Weights of a small GPT-style language model, trained from scratch on English Wikipedia.
Size: 10 layers, 4 heads of 64 (1 for keys and values), MLP 1024 squared ReLU, 8.19M parameters.
Architecture: RMSNorm before each block, learned positions, untied embeddings, normalized queries and keys.
MLP neurons of a small language model. Each row is named by its layer, matrix (up: input weights; down: output weights) and neuron, and shows model dimensions 0-255. Each number is 128 + 24 x the weight over its row's rms, rounded and kept within 0 to 255. Numbers have three digits each.
After each neuron's rows, "fires before" lists the tokens most often just after its 100 highest values on Wikipedia text that the model never trained on; "fires after" lists the tokens most often just before its 100 highest values on Wikipedia text that the model never trained on.

L3.up431:131083135124104080133146133145135117122149101132143085110111137142144103140105099120089134157086109132116102105142144170118112111176101123119121103183159111121176116125116156191098152133095114124145153129115156143120080119136143120130130153128107140115104127150160115103097092144139149149153141136121151154138129147114146149147091152129157129125127116137167148102123111090092194086083112136148134135129137062124135089123146100148131158101156155123169085133132126134126128133118136152117123105143100067135129133122143106172086109124174159126160070151150106109101110127151122114105149118158146087109140121149122133087152120125113086121082100130128130153133133144128127121127086140125077105137125116063089123130158116134135126094121111099104136131077099100107078139160153
L3.down431:160130136118131116127130114154104050093144116119131136117169108124120161112109114110172162091150131114126120210168116107122145118128138142118099148121089114159088159134187132144121135104104145115153113175137142101099170105129159145140104117155118090128113107146134133104157145165135111136112118106126109157098135139101123127126163155155150136167143154133093143115118112121153130122117142120140133138108170111117081129191146112140070118135123142137173128135118133108139110115075173113174158087118105150155118165170135126144185138117106148126114159138133114127139151178146099155160081157134123133125138113157160140131085117176110135094120138121131131148153115081161138157128114104114120138117149155109109110104097128134154130137148132117149074111092114080099107110109117
fires before: " in", " on", " |", "ed", "."
fires after: " was", ",", " a", " were", " took", " first"

L4.up520:110184093140162142124175102137093141158126171109130089141066129108121142105142143112127141116121156077125143158125132131108165155140123141147113104115149097147098097086111073137127113126125103090117084143146127141144128146122139066093144148147180132126139120142079142154130131133112095137146122147118100136152143095135126093173130134159075156117131105144109132137116133153127113100099133167134130122123100158162137124126127151136123150092060143114121094161137162152113133100121121103101154182130145117165148179164104139155085171106159088132095137155118153116121110118139119151099101153138133127128140162100126104115150141117118097124096101168152178129126132122142152115143156085105106126110151129160109111132142083142111168140126140107133130104155118125151167098175113
L4.down520:139104123095123121168145143116149108110147106145120135116180111141102131131115086141091111105146124152135112115116156139122110131139130107106085135101140094147131117174128176143112120123136174145133166137152143087148093138129094163141133102118086084191132063127164116137121168115119144128134144166145114063080110132140120175098103123078120102115141108139134105115113174118130132138151104124119134099118144136110123116129127111134176129139176114146149144107133127135158142151127155140143127072142125156166175124120165132070124078082118170131174081104133159115147141139100069098130152099088120141138137094141109129148125099116158165102094119124127124159088103129117106161114085127157111108111123089142125123132094139131131115101146136118152118119129095133136089157136119
fires before: "\n", " |"
fires after: "|", ".", " W"

L3.up472:153129153127105152110137135149111129154139102135147165139099125127124107117079140122117116136137135138081143102148132097114107105150103112151162111176107138119150093156136078137165127151126126121096121099135153110129126109146092118134130184120105182104155181120148106108106151166115092109144101115118139143114150174111142147163090115070153093116121147141095133139143154104104160130104132152138112160110163129095118147142121117076140140169148121118123120165116111130151146147138152088119136140137159110115136138105176142126116150110129140122145128080146131100107180103141068120159134089147187151103127128090090129104149130100116168126087133118072123131132156119142094120155141133179157108133121111153121130111147104086090178140080096103150123084088132133140134145113113
L3.down472:156095149102099146163126126183173138080140180126155089149142113117117126148092123115181108120162129092099118101128107118105140126173134119160098127114122150104135152141113111156151154130131073125092105142098114159132130118136150093086132129170154119112130108103146149165111162124124183125149133110152115132130135094115146106149157150121092142137113147144101160132097145150121082103115112127158183163114144154132108123067087154147143128107145124102116107116130132107139095107080131142184108088120124135153096121113146104157123099117118125156130116126149099132085160134142133120121145123128134101128113122150138091185163152136148102116124154166121077141100106114090090148091136166087105171113112140092123110139114152194116122100106132139105130144131108110138117147136115
fires before: " |", "\n", " 4", ":"
fires after: ")", "T", ".0", ".2", ".3", ".4"

L3.up118:134103142134122118167112141111153127137164099125120139099107130138096134136117091101138108100132152143171119112152155165122100130144103135173150123098125122127134126092114130114087137136158119139143122161042131126111136128160132122108140139144134112145115163097099120133137145155123161098167168116131105143118105130090174137111160093112134150140175126099139117157138138121163166111164117128158131096105100098117103101122142105071143158106114141152085134153153142111137129132134140162138100121116118104107115142136158092140162113125105111129154137100134082128144140113168128138167099157110108140165112131037154083125154123123110139134118094140092131094099146123103147126137101089149121093135155118093128120121123106140076096121082172115174161156168081181105142147128122
L3.down118:157136096151090101102160123121133142104055094135124172096168132127165134106176125128169139084136137137145131138094124114129126143139138137157123158119137129132117128129122120152101126147127120110076137109136053168093091161127066157151108119126117114105078096141151176122114134133102113157154083088140176184119113114170162115136113118137106149116129124132104137117124184126129120091106117135133088107146149114111131131119166125104144149133138118123173134119114133141105131154084146121139096124099160151130118133113133149137117111109141172149089098127126165167118135086081119116117072119155122121154139101154105131146133081138068089130120107128141101133122156108166088112164128117114132151136105126136107150151114117133123122174130132131149142117111122127104157066154120
fires before: "\n", "===", "-", "The", "|", "M"
fires after: "==", "\n", "s=="

L4.up299:135188173184116127146120153122163164117117113149125124148125143113139141157138136077201117144148146082124138111158141140131107132148066148134111131159150118128132128121160140156131109130111098147134140150124115108129100122139136150118167139131112148126122093114134156138106133158115127138170145149152109156098148144095169159094104086120117112150149128137092126150139208134156161097114136141111125096135106151090086102139111171102161150103097118179142123104078123082071074133154157110110127106088114139113110120137110122154148141121123141140133114151133126152142167168130124131128093133084160131138086108136139152145121139106135155165130084139169121121127170146145133137104141112114126121153096117154141107131126097165109134164100103119181151158142119085099127105128132
L4.down299:116119158093102130108122124145156127129132119136112148135131161186125161125156130092094120114129084159111119120116121149101101135135126133175111144124129134131117142164106137084168168105083160145128114134144071135095116136142153099138098152085154113170099160116093166132095110132103158119138178130165145127098109135109123129153145149147089094162090114148086149140115099098118183134129161134134111111131168114114104142127144156147107111148061109114146164149120123136106106128120116103167116125135128116115136189096121177092128102107112098094083100093131135108157113116125119164201113119105135083123158138138124161113151113128116099076142159154096153111103129096142108129165145115176116119134122155142133150120125146145145117088134123112105116142143135166153158127106136
fires before: "\n", "===", "The", "-", "A", "C"
fires after: "==", "\n", " ==", "s=="

L3.up129:090139121135171095151084149159166124137142139140130118120114121132135130137155138172137110175102160119114132135136138182107190167139103130127119132178112130151127136130121146160130123105100124141128122143115102128101125137165157142113090086133153124129145138102129139162163139114135105125145145149117113146120144152132166137118107129134128093133155147134116126115111136103145143112112150117136165112100120166106117097172145138077195179104121135139118125101093105136111149136123103138108135075132138157134117168125108132105142140151114089116148119126171095188148122114156149112149165139083166169093182137122142161105052145107091133148130116087152120108157124091134139125082134157116087169177119110116140125107118134090151123102167124169095142167142111083109124127118139
L3.down129:121128106115137098136123113131141139122144128132120115147132139149120140135162066152100097134106123086148136128124118119113140135140083143101132099107122183140099107110094087120111165127113109169159136141139131078130117155086109110107108137151105081122125132178081149129165120117109130096115102108085152116140165109122161121139120136121124176160137088112103121067093120176159110179146159084119147145152097103137177134152129141092153155165154087136101116118131161143146157102136103144191160132102096108089081130121153106151124149134114119136124115137147130117170132098137136103171135132141105130165129101155163150114177105111097128095104106160135115165089104153149100146175121148156129107144137114122133155139141144129102134148105122103119125134169142145134112127107181
fires before: "-", "|", "\n"
fires after: "\n", "s", " career", ":", "*", "s)"

L3.up659:075151134187157102138052102106147149126157120089130136129115121112100115151113104135108123123107158135111133131125115143105116101130118145162128117147123118122147123136155130167135125107115140130145148152117133114087114163097146085149111127150114106147134143153122129153172182099159131108117120107177089089099139121132108058103118103133116124119155123157164125098127118147174109127118156132137112126115099147140101112056144108132174165119134132122188138143141138112116152126143115131146168120136162121129126149147059098117092138127102118079102127116108123148132114095099166156106130124122112130115138122121130129148116112127175133112135128108119093160089132167128116137110126132088157183124127123160076103148120109098121091148142161178124139092099130121113168115143059
L3.down659:103140149139119183118132099129142109166160109113113084108119147138070122110107119104134088092108096128171132139183150115140119110136094131151136098146126140085106122122106126093115132154163102165084127108113110128093167149108105137098052124111132133105085115143126156117107154138144154105177116139138114130123110123157112137132121101146107198113157140116119136160150072107121095149120152126104089143161119132152114139123151128149138109080155117138116169101135125100111116133090123146179141120100143086115122162130096140123135118131115152114141111094121112136130107134115102144089155101134116125144136152175099087129105090130113140113178123176120117100157148125134154166160138116142138113084113173153165159133145101105122131167119115117111115159103153153135143119069109
fires before: "\n", "|", "A", "-", "S"
fires after: " =", "\n", " |"

L4.up266:132143134165113151123131118131133121047093123126130134177119130151129175173140072131178116142099098112130146104134128102157148151131113118123123114062131142096134117136159124125125117137144150131137145127130096101104151125109133153122153098120139134105109172141138089126129092073143134144167140158114164064107137200154149091146103140113118149127169140132132121135166126135136157142121128165118108134132103150104102144107086095124124145110140154180131107155114126125107123128158158145129135141153108135119129151139147133140062119146098114098126159174125126144148081145080119107119100129117180108093109166132100136136162108143125167107150091156163130121103100155135129158110129119171108120142138098140112090138076146143125105111127124138131093122139111083074156129122101
L4.down266:147139113101144123154105129119153085120146111118120133100138143160114099100177095070094146143079149128120116160152099096117119143104119108130115124120157149126130140127110086140114147112126141177131152104132170066126127124131138160125157147101144123134105116094156120134092144153105094120119102166122117073099086146141114134101139178141080125128132091081117154082108092125142134101137108094085165152118099148124142132127096140149072125124132128157146161139142161095124129159164131095181138152121136099166153111152146137134132165161119118139157099118118108119129101103178136103154110146125160139135127077093149126122132150147130132107137124162149137138116080135132086094148134119150086106122126103099124185095149174149097132155118109151111177115142122155157113125127147
fires before: " |", ";", "3", "\n", "7", "5"
fires after: " |", ";", ":", " 4", "5"

L4.up128:140163117159098139154125141139163110114121113134140133129124101141192144127112177107134124113079150165112127113166146169127150152146166138172108124138099124131139141126132114144139121144130124162133142132088149094134100168147148117133087124114162143099097129132121131131126137107136074174147189124141145135093124130136112164149106139114113134179134126129093122138189106131151126090106142120127134164137106123120161082130158112089150135080111125118136138166122127044101145113153145155129176093111156099134136134136147149143139090095160147075110144114152106141114149091130121149089165145107158135123157171160130088126122156079110125132104123078145185123118152107117151149108117118168103135094134091153148095149095144137124141150137103121164103125139118155103130141149117
L4.down128:091102172118137128091157135083114071112119072117129135137161131125166125107107132107127135124106146152133110127146145135093110124115149115121094143144095117134112163163130135133157104108148124098116112174114146110163177156160164167109116104109146138142099112156151141168144159131123096114118129108123123121097137123092080130116116159095184121126146108100098151118094134177164116106113106128098118102148099128181089090134168137133130122123160124105159132100074153127156152132111131122109109132076124142098107098148140118121138150141148138087101095133157145151111129149128084112118123115162161086120153137141130122111126163111089167159093146125145105137139121143142160115095149158118141151081145128140133144126149192169158149155117069141130152093135137156109126166150150
fires before: " |", " –"
fires after: "|"

L4.up48:116105109171100107132111094140112119116149093109141131105148128099166112150135138117159133147123109121116112145128143139104161110108158129076102123124137152102142112121095137165144114104171126086113125166125143138162116107118122121104123130123155143107110152118136104155165106116141097145144151129170159100130139157122124141092135104126133150133139158108160174152143179075170130138127118111143146164156134126157151127140110151117144132055122109134119126120154123123143112114136151121132143160167114143144074158157101079109131095134105144145144109166150133157119092139122119153134134142043158118088144151118117107127158104128116102157123076129167141160170132162140197159108125144099135131109108108095143150126150149082148083108101127145105171141142083106187167123135120
L4.down48:113099141126144124144102108097114161143120116100079107123105123110141110089161126122170122182138133144131116127135126128124181153157110131101134100124110095159124109139140162104118128117131139173166105119161135115086138115139119133087154116120118124133131183124107119118161105158137170136135100085128149129137163098094138082099099147178113112122140118142093098109082126114187108114145094111158110121104113130113110106121132152163154102106106099113093129105173147128148106113147136116152081109152126139141123110151114106157160146120087143152143153101163153141144084096144103142173138101147086126156101121140159122098184111131107155129112095115160196140136124137137125152130133140137124086116155128095133204062106134148129118173129109109116123124159128120163140130116138
fires before: "\n", "|", "-", "The", ";", "=="
fires after: "\n", "===", ":", "s:", ";"

L4.up250:163084127110112116091090151139092159138086138181081116139132190144123116125128131115111130105122121122193128127090125143111101118109084145114122141122145129194145176104163118150170154088102145097156122141105092123111115129144109123129164164127123133144159075086130177099082149168116102110101133112135102128158092091122100157130165119155134187131160108089116139126141150102154131123126133157132102116113075135099139153108126148107125108126119101134157111130147109109088121131129152147103095148147132129170129112160151090108107135091113146104097103144140145114105136135131146105128084169110139166134109146093088160114091149135132136118118150125097150094162144142116138093128100098131110162099122110161108136142142143133128125154120141134089119124181092129134117140134128
L4.down250:138129148156122095176104108057133107171115158108103133178167147108166156126156091163123117085141157122092119112151159116094115062147098119140124156136111123111129155148122155161139138139123137135091148147110063085127116119128134147129143124136100120120102145131078122129070159129178160131091135111169115126105115116176161121100119113101150146117181139134108129119124118096127131146131136116149131155127159121133132131181121157127162114108119119128146125121125143162110122158125139091058128099129133128111123135111155134154139130140156114139139129131112147131118119099146125136119116132174115178133103138140114115094150119168115093118115133112111127137115114124107155168137149150130137160110126125128080051163102102142124148199168114076114142140147133148152152105102126
fires before: "\n", "The", "On", "-", "In"
fires after: "===", " ===", " ==", "==", " |"